python train.py --num_hidden_layers=18 --hidden_size=384 --num_attention_heads=6 --num_key_value_heads=1 --head_dim=64 --intermediate_size=1536 --vocab_size=2048 --hidden_act="gelu" --norm="layernorm" --norm_place="pre" --norm_eps=1e-06 --positions="rope" --rope_theta=15900.0 --rope_fraction=0.5 --qk_norm=false --attn_scale=0.125 --bias="none" --tie_word_embeddings=true --parallel_block=true --init="normal" --init_std_qkv=0.0207 --init_std_o=0.0207 --init_std_up=0.0207 --init_std_down=0.0 --optimizer="muon_variant" --learning_rate=0.00995 --beta1=0.9 --weight_decay=0.0 --lr_head=0.00492 --max_grad_norm=1.0 --warmup_steps=200 --schedule="wsd" --decay_fraction=0.534 --decay_shape="exp" --final_lr_fraction=0.05 --batch_tokens=65536 --max_seq_len=1024 --doc_mask=true --train_tokens=588500000 --max_steps=8980 --dataset="wikipedia_en"
MLP neurons of a small language model. Each row is named by its layer, matrix (down: output weights) and neuron, and shows model dimensions 0-127. Each number is 50 + 12 x the weight over its row's rms, rounded and kept within 0 to 99.
A block is one neuron, or neurons of one layer that tend to fire together. Before each block is what it responds to, as a language model described it from the Wikipedia text at the highest values.

Description: Clause-opening connectives. Conjunctions and connectives that open a new clause, strongest on sentence-initial "When" and "Though", also "and", "but", "while", "since", "because".
L3.down108:27 44 46 55 37 31 37 43 46 54 64 38 52 32 61 65 59 40 49 35 60 51 50 52 29 62 57 75 51 32 71 48 37 52 53 45 66 43 37 37 15 68 69 57 39 65 41 39 66 37 43 37 47 48 52 54 58 45 46 40 42 42 49 67 46 63 56 43 39 57 13 42 48 41 63 68 18 60 51 27 44 31 67 66 53 51 54 38 61 55 58 58 78 47 48 48 53 75 32 65 59 32 57 58 45 71 47 67 42 42 55 53 43 64 47 48 51 62 56 42 49 63 54 76 52 39 45 67
L3.down972:61 52 47 54 36 67 55 50 31 49 68 55 69 48 39 40 57 48 64 39 54 48 29 76 46 66 50 50 60 79 60 46 46 28 43 45 48 42 51 49 45 31 63 40 57 26 06 65 53 34 57 59 47 53 40 78 44 53 56 52 51 64 55 66 42 58 50 43 59 38 45 61 46 21 54 78 31 44 62 56 31 43 50 76 55 67 57 33 44 34 52 47 51 39 55 61 54 47 48 58 56 65 07 30 44 48 38 41 39 61 37 35 36 34 55 45 68 54 17 52 42 45 52 59 67 66 40 60
L3.down1158:52 50 58 65 50 51 59 49 43 57 39 50 48 53 69 56 30 57 35 46 48 58 52 82 33 54 52 70 59 54 66 50 60 47 08 60 33 47 39 49 54 55 55 41 19 37 33 51 76 62 68 63 17 44 44 55 37 68 54 39 43 50 50 50 53 66 50 67 42 41 37 52 47 38 44 56 41 62 60 38 63 56 44 60 45 70 59 38 53 64 61 43 45 42 50 52 54 40 59 53 46 35 50 44 46 66 49 57 72 50 47 36 74 60 66 55 66 48 51 47 61 41 47 62 67 49 35 45
L3.down1228:37 43 52 22 35 65 43 31 66 42 56 56 42 39 59 60 60 63 54 42 46 49 49 65 38 61 48 45 55 43 59 35 48 32 43 51 64 62 57 53 49 53 63 29 36 49 23 61 74 15 48 34 58 63 59 56 58 46 75 31 55 41 51 63 44 47 49 38 65 59 41 64 46 40 46 86 46 37 61 43 38 56 38 53 66 12 45 33 49 38 47 56 68 44 51 59 62 40 55 71 51 66 52 51 71 50 46 48 35 45 57 42 42 88 25 59 52 30 43 30 61 49 44 75 80 74 43 65

Description: Subject before verb. The final token of a clause subject just before its verb: relative pronouns (which, that, who), pronouns (It, He), name endings (Zamora, Arjuna).
L11.down285:49 46 56 44 62 31 72 36 44 54 62 57 67 82 44 48 41 59 31 41 54 59 39 53 45 66 54 37 36 47 50 65 41 43 45 61 58 51 38 37 32 55 33 54 61 50 57 47 68 63 52 20 46 38 61 50 63 54 46 54 47 56 72 34 38 41 41 42 46 52 37 58 74 65 43 50 57 43 49 51 36 71 51 69 59 37 52 36 42 49 42 47 61 67 54 53 44 29 40 55 46 64 52 56 46 55 45 42 54 66 70 51 46 24 58 58 59 61 68 49 53 53 62 54 88 63 54 48
L11.down883:36 30 60 42 53 32 77 28 32 48 46 45 70 50 58 55 37 39 47 39 53 51 60 61 37 65 48 56 60 51 52 79 41 51 58 57 55 55 75 43 46 49 45 39 68 73 41 53 31 66 50 36 55 50 61 52 54 49 49 56 60 48 51 74 57 49 40 49 32 66 52 45 41 58 42 53 56 61 60 28 33 39 41 66 61 25 47 79 51 64 56 47 35 65 58 44 41 43 53 57 52 50 56 63 33 38 23 61 54 71 75 52 44 52 47 32 47 72 53 52 32 59 43 62 58 53 53 51

Description: Row-ending table pipes. The closing pipe at the end of a table row before a line break, especially header rows like Date | Opponent | Result |, plus some line-final word endings.
L3.down293:44 28 55 49 47 47 58 30 45 66 40 42 35 65 43 51 53 44 56 63 49 71 49 65 33 26 63 55 33 43 53 52 42 48 46 43 50 38 60 41 28 42 49 40 60 41 58 45 56 58 53 61 51 35 52 43 54 50 26 49 34 56 39 57 34 52 55 44 52 65 56 30 47 59 58 52 57 34 50 54 47 54 54 41 62 59 83 41 53 37 35 48 41 67 43 21 66 68 67 71 62 46 55 37 49 67 45 34 40 38 61 72 42 51 53 52 34 52 51 46 73 57 41 59 64 53 57 44
L3.down372:52 43 80 28 31 61 42 49 64 64 58 60 46 41 49 55 46 49 33 37 67 50 47 68 54 65 54 57 39 31 52 59 54 46 42 51 75 78 44 48 21 34 49 49 43 32 56 35 61 46 44 46 37 39 35 34 26 53 48 53 55 52 48 51 44 64 60 70 51 54 32 46 50 53 53 70 36 42 64 46 45 45 47 51 55 52 46 71 51 50 70 59 51 49 62 58 64 65 52 47 42 49 55 28 49 32 43 55 45 31 56 48 55 66 46 49 42 65 56 50 39 24 26 18 69 65 47 46
L3.down553:38 86 42 37 36 71 37 36 35 37 53 39 36 48 67 39 52 50 63 44 43 52 38 54 25 46 60 30 56 46 65 68 66 54 53 54 39 38 31 64 59 35 56 43 43 63 78 22 43 40 35 49 57 45 66 46 39 57 69 58 72 51 42 54 45 66 28 46 57 51 46 44 63 42 71 54 60 43 39 55 59 33 42 47 52 54 42 50 40 59 42 31 46 66 32 47 45 45 34 55 32 58 40 57 50 67 66 32 36 43 23 73 45 52 61 41 46 35 37 62 62 47 63 41 44 45 52 44
L3.down943:44 42 58 62 63 46 76 55 50 53 56 75 58 37 51 62 48 53 42 46 78 51 65 59 42 62 64 51 52 54 35 31 70 50 42 29 67 62 63 54 39 48 46 66 19 36 78 58 47 26 52 65 48 55 42 59 46 62 41 61 37 62 41 66 44 47 76 47 52 58 42 68 50 43 44 30 27 36 62 63 46 51 69 52 37 65 53 75 41 45 41 54 56 55 54 55 47 63 59 44 55 63 32 40 60 24 51 38 64 55 57 43 41 54 42 42 47 37 42 75 58 31 63 71 69 38 20 47

Description: Awaiting the main verb. Tokens inside or ending a sentence's subject noun phrase, just before its main verb, such as subject-ending nouns (boots, gene), relative that/which, of, or commas.
L9.down25:45 45 53 66 40 44 40 59 40 47 47 74 65 82 56 40 61 46 21 68 52 65 52 42 51 59 45 54 46 37 59 75 34 57 46 45 45 51 37 33 24 71 54 47 49 43 26 60 48 45 38 49 45 41 67 43 56 59 56 47 48 59 47 17 55 60 43 68 51 82 40 52 43 62 50 52 24 44 39 59 46 43 44 36 50 53 57 67 41 51 65 44 58 70 60 51 60 44 40 59 53 56 47 73 62 55 25 49 46 71 54 39 41 58 25 54 41 49 40 52 50 41 38 52 53 51 84 64
L9.down310:47 34 56 56 52 58 66 70 53 40 35 57 49 51 63 76 35 37 46 58 46 57 40 53 34 51 53 67 59 42 46 62 45 42 58 54 38 56 39 42 41 60 33 48 48 41 36 48 50 56 32 31 44 46 79 55 53 69 46 45 56 39 58 59 68 38 51 58 52 72 24 50 31 50 42 35 49 49 53 46 58 62 50 50 66 49 64 69 64 73 57 58 51 76 60 64 23 53 46 37 50 60 46 48 65 47 49 55 44 65 56 46 32 42 47 26 62 37 44 58 45 51 51 50 65 52 87 64
L9.down401:58 27 42 31 40 40 36 39 67 56 58 33 52 48 46 63 66 37 74 53 53 58 51 46 75 43 49 47 32 40 60 47 48 43 50 46 52 48 53 57 37 40 50 52 55 52 56 44 76 52 49 59 46 55 59 56 73 80 43 60 33 70 44 31 38 28 54 55 32 48 51 26 50 49 70 31 54 64 54 57 43 52 33 42 67 52 57 48 53 56 31 38 37 56 28 56 51 55 44 51 35 90 25 40 65 49 55 60 57 46 62 51 42 35 59 30 48 38 42 45 53 44 51 44 53 54 62 45
L9.down630:53 46 58 32 63 65 43 61 40 38 69 47 46 71 56 57 66 44 46 35 65 46 49 48 06 53 46 44 49 62 42 42 52 53 50 48 34 46 70 66 48 49 55 68 47 47 46 43 64 42 52 38 51 35 54 53 58 19 75 17 46 80 59 61 42 65 32 47 59 59 55 39 54 23 43 54 38 54 63 40 64 65 38 38 37 40 48 48 41 43 46 42 56 63 56 58 52 61 49 49 55 65 52 69 31 36 45 38 51 40 48 53 39 62 41 42 59 33 52 54 35 61 72 35 49 41 40 45
L9.down663:49 38 40 34 53 34 43 61 56 30 57 55 50 42 49 51 44 34 61 65 36 58 47 58 63 71 37 61 43 36 59 55 49 51 70 67 45 30 53 50 70 53 45 40 37 40 40 79 58 50 44 31 46 75 81 60 43 31 48 55 67 62 57 46 54 61 69 44 49 65 59 48 57 35 28 50 25 61 58 39 65 51 43 46 45 32 54 54 42 80 66 64 41 62 40 59 48 35 46 53 64 61 53 52 42 68 32 73 45 46 63 47 60 53 29 38 48 58 55 62 29 74 84 33 69 42 58 55
L9.down952:44 51 55 43 46 57 43 56 56 70 49 60 51 61 40 26 62 66 33 46 47 48 46 69 58 54 33 47 47 43 54 45 71 46 45 45 48 41 30 70 40 61 61 29 12 53 47 60 48 68 48 42 32 56 28 54 61 43 37 70 47 52 33 40 58 61 62 61 53 29 51 51 63 80 44 52 44 74 39 56 55 61 37 51 54 50 50 63 58 36 50 60 62 34 50 52 33 47 52 58 45 49 44 52 38 57 46 41 46 62 47 50 50 57 74 74 70 66 50 75 60 67 44 50 38 47 38 38
L9.down1055:46 44 63 59 55 66 40 76 41 50 65 55 64 66 56 43 61 48 49 33 62 35 47 54 37 55 52 35 59 51 30 67 43 39 55 40 42 55 54 34 59 56 60 60 47 35 38 70 55 43 25 49 60 55 41 53 43 30 66 40 44 48 53 52 48 66 56 64 43 59 45 54 67 20 28 56 44 58 59 43 68 44 51 39 22 59 54 55 41 59 38 35 47 43 55 55 48 67 83 59 55 60 47 46 44 51 41 62 60 24 53 63 71 53 36 31 39 55 42 61 51 55 71 37 65 41 35 70
L9.down1057:42 44 52 37 51 54 69 55 37 50 51 38 51 56 59 44 46 46 43 69 57 63 42 58 54 67 29 39 63 55 51 48 53 53 79 56 51 47 44 69 32 59 41 80 44 44 61 40 54 41 45 57 54 38 58 50 36 50 56 30 39 51 43 37 61 46 51 73 36 64 37 37 38 60 49 35 47 56 73 54 45 48 62 31 54 42 58 48 53 29 85 45 46 76 51 40 29 54 62 49 49 55 59 56 30 34 62 38 40 49 47 39 67 43 53 45 75 61 62 53 57 58 37 47 72 44 45 32

Description: Table row-closing pipe. Closing pipe at the end of markdown table rows, often after an empty last cell, before the newline in filmographies, fight records and sports stats; weaker on numbers inside cells.
L9.down64:47 55 43 53 71 49 72 46 65 50 61 79 59 39 39 47 41 55 32 48 80 75 54 58 39 61 40 46 34 63 46 54 55 53 34 41 63 36 68 56 35 45 57 30 56 57 52 47 44 63 75 46 41 52 50 51 44 63 42 55 55 56 59 59 54 54 48 49 59 54 47 33 42 39 51 29 42 43 43 44 75 69 35 36 55 56 61 58 42 40 53 42 65 38 75 22 40 54 35 54 57 31 42 53 46 39 34 59 56 75 29 36 30 47 22 42 62 60 53 66 32 49 33 51 41 43 53 50
L9.down68:33 62 42 59 56 56 55 53 59 56 64 38 66 59 55 51 48 36 70 60 66 40 49 64 53 45 57 53 44 45 48 58 61 60 46 46 47 60 34 61 21 60 72 45 80 46 64 36 71 69 48 76 56 61 58 51 58 40 57 47 53 47 32 46 38 52 35 47 47 44 65 57 53 56 56 46 79 45 58 44 58 60 53 70 42 47 47 30 40 55 73 43 57 49 45 40 58 26 55 55 49 42 51 50 48 45 46 45 48 66 29 53 68 28 54 45 50 66 53 57 38 47 61 41 63 39 65 48
L9.down296:39 45 41 50 41 42 59 44 39 42 68 67 63 40 62 71 59 51 44 49 50 48 42 59 56 65 51 60 35 62 58 64 56 44 37 57 75 52 50 43 42 41 40 45 49 51 44 44 45 69 54 40 60 42 57 39 59 72 33 39 68 51 66 62 36 33 51 58 66 31 53 53 65 56 51 59 41 63 38 47 44 51 41 44 62 58 42 61 28 46 44 50 42 62 43 41 62 43 57 60 44 36 45 77 22 46 37 51 44 63 53 50 58 65 53 38 47 47 71 47 51 48 59 41 66 61 37 47
L9.down369:59 56 21 49 50 48 55 55 45 64 47 41 58 43 65 47 36 47 42 43 57 60 58 38 44 55 58 52 50 49 57 52 62 55 43 53 42 71 39 57 59 33 52 43 31 46 58 62 66 62 42 49 44 09 49 32 44 63 42 34 54 38 43 30 47 49 44 68 63 52 51 52 63 41 82 37 33 59 44 41 36 70 42 71 49 48 46 58 63 61 48 31 44 50 55 51 60 46 49 32 47 56 51 42 64 43 57 42 36 50 21 43 37 54 58 57 58 25 59 60 61 58 58 37 71 79 47 70
L9.down509:39 39 37 38 65 50 49 45 50 32 54 35 69 50 45 35 39 49 48 62 59 38 49 43 61 42 65 46 34 42 48 47 60 70 43 34 70 44 38 48 59 29 67 37 68 61 57 56 43 69 53 38 65 35 48 47 55 66 31 23 46 56 40 55 38 54 41 61 72 32 57 56 62 46 49 46 33 54 66 45 37 57 51 51 43 68 38 49 67 72 39 39 50 42 37 39 47 50 41 52 36 51 31 60 39 56 40 52 23 67 39 57 44 70 58 59 48 61 64 31 53 56 65 63 57 25 68 55
L9.down553:46 44 52 57 71 54 49 40 38 30 64 60 51 50 51 33 57 38 34 44 54 42 40 54 60 54 38 37 33 56 58 59 46 64 46 36 63 68 55 56 44 38 69 39 73 29 46 46 49 69 34 50 38 39 63 63 51 76 47 30 63 60 51 58 25 52 68 36 64 40 49 47 42 32 59 41 46 76 60 43 38 32 37 42 33 42 35 57 35 65 57 52 30 49 51 43 30 61 51 63 48 45 59 48 50 36 57 40 54 63 33 54 42 66 20 65 52 65 76 40 53 46 49 66 55 53 60 42
L9.down567:56 61 54 41 45 30 56 51 70 60 50 48 51 48 47 44 62 40 75 65 54 56 50 52 37 61 50 61 39 48 57 65 65 66 41 47 62 47 51 62 59 80 54 37 53 60 57 39 46 65 74 59 47 31 39 59 47 64 37 23 41 72 34 50 49 78 33 41 43 53 38 49 37 58 62 62 66 25 47 22 53 64 38 66 36 48 63 64 87 60 55 49 61 56 40 51 55 39 71 50 55 57 40 48 42 61 28 68 56 38 65 44 61 63 53 56 57 67 57 61 43 53 46 39 51 36 59 54
L9.down1520:49 63 55 41 59 56 41 32 48 36 48 46 58 46 48 48 51 48 41 52 62 37 52 44 21 69 36 49 42 78 51 51 62 67 43 43 62 66 64 57 43 30 54 48 42 49 65 42 68 55 43 55 54 66 41 31 61 70 27 50 69 38 36 57 65 60 53 49 34 64 55 56 35 70 66 43 73 66 51 31 31 53 36 43 59 57 33 41 39 41 46 42 33 38 62 52 53 71 38 56 32 55 43 51 45 45 49 49 59 64 39 54 32 59 45 60 65 61 46 64 45 62 46 69 51 72 56 34

Description: Verb slot before complements. Finite verbs, mostly was and were, plus be/being/been and verb-final pieces like -ed or wrote:, ending a clause's subject and opening what follows (there was a…, wrote: "…", decided to…).
L11.down653:42 42 61 62 53 53 34 61 36 60 52 39 30 60 67 66 49 47 36 65 50 42 56 47 54 42 45 34 52 59 51 47 40 48 61 37 33 59 65 35 34 44 41 47 43 58 65 64 55 29 67 24 56 71 28 50 65 58 41 52 42 48 60 53 36 51 53 51 63 60 63 59 42 38 45 51 47 47 62 40 64 36 61 35 65 23 40 48 44 39 25 45 57 67 70 51 76 55 52 55 58 50 68 30 39 50 59 47 69 48 60 69 50 42 42 42 25 34 33 44 41 50 49 49 57 40 53 55
L11.down703:49 59 48 45 52 57 49 48 44 46 68 51 57 50 56 73 43 59 32 73 66 63 58 66 58 57 52 54 63 59 41 26 24 56 38 41 43 48 39 41 53 32 52 63 48 42 47 45 73 58 65 33 41 70 56 50 47 54 71 53 63 52 60 54 50 75 44 23 15 59 41 66 23 73 42 13 36 41 56 58 49 31 22 57 54 45 36 35 51 52 58 54 64 71 46 49 64 80 64 65 55 37 50 40 54 38 45 72 47 50 24 33 51 41 50 48 58 41 26 45 55 34 49 72 55 51 36 50

Description: Line-ending table delimiters. Closing pipe of a markdown table row, or a closing parenthesis, at line end just before a line break, e.g. "| Nominated |", "(1982)".
L11.down741:69 38 51 57 43 70 74 37 49 67 56 51 44 51 63 41 53 19 56 52 55 36 35 40 43 48 55 62 53 49 55 53 49 53 49 60 63 50 59 51 63 49 34 31 21 48 45 58 56 38 50 26 61 32 71 21 30 37 20 51 56 48 51 62 41 61 22 49 64 41 51 61 43 30 45 42 40 50 44 36 78 67 58 65 61 60 55 56 71 46 48 51 48 47 54 63 65 65 57 77 32 52 64 33 45 48 59 49 46 59 54 51 62 41 62 68 40 42 59 67 27 57 39 30 74 62 52 61
L11.down1496:48 51 51 44 51 47 44 50 65 57 33 56 34 82 56 48 38 44 50 46 40 61 61 54 52 63 34 48 43 46 41 59 51 75 42 62 46 56 11 43 66 40 31 42 19 46 70 51 67 36 53 33 45 46 45 54 44 31 26 61 47 54 25 58 42 54 43 61 45 65 50 60 36 39 60 43 42 35 57 41 75 32 51 61 38 47 43 57 69 47 60 55 54 46 56 55 53 33 60 74 65 56 39 36 50 67 51 54 28 22 58 66 63 41 53 45 56 42 42 71 26 43 73 47 80 50 58 55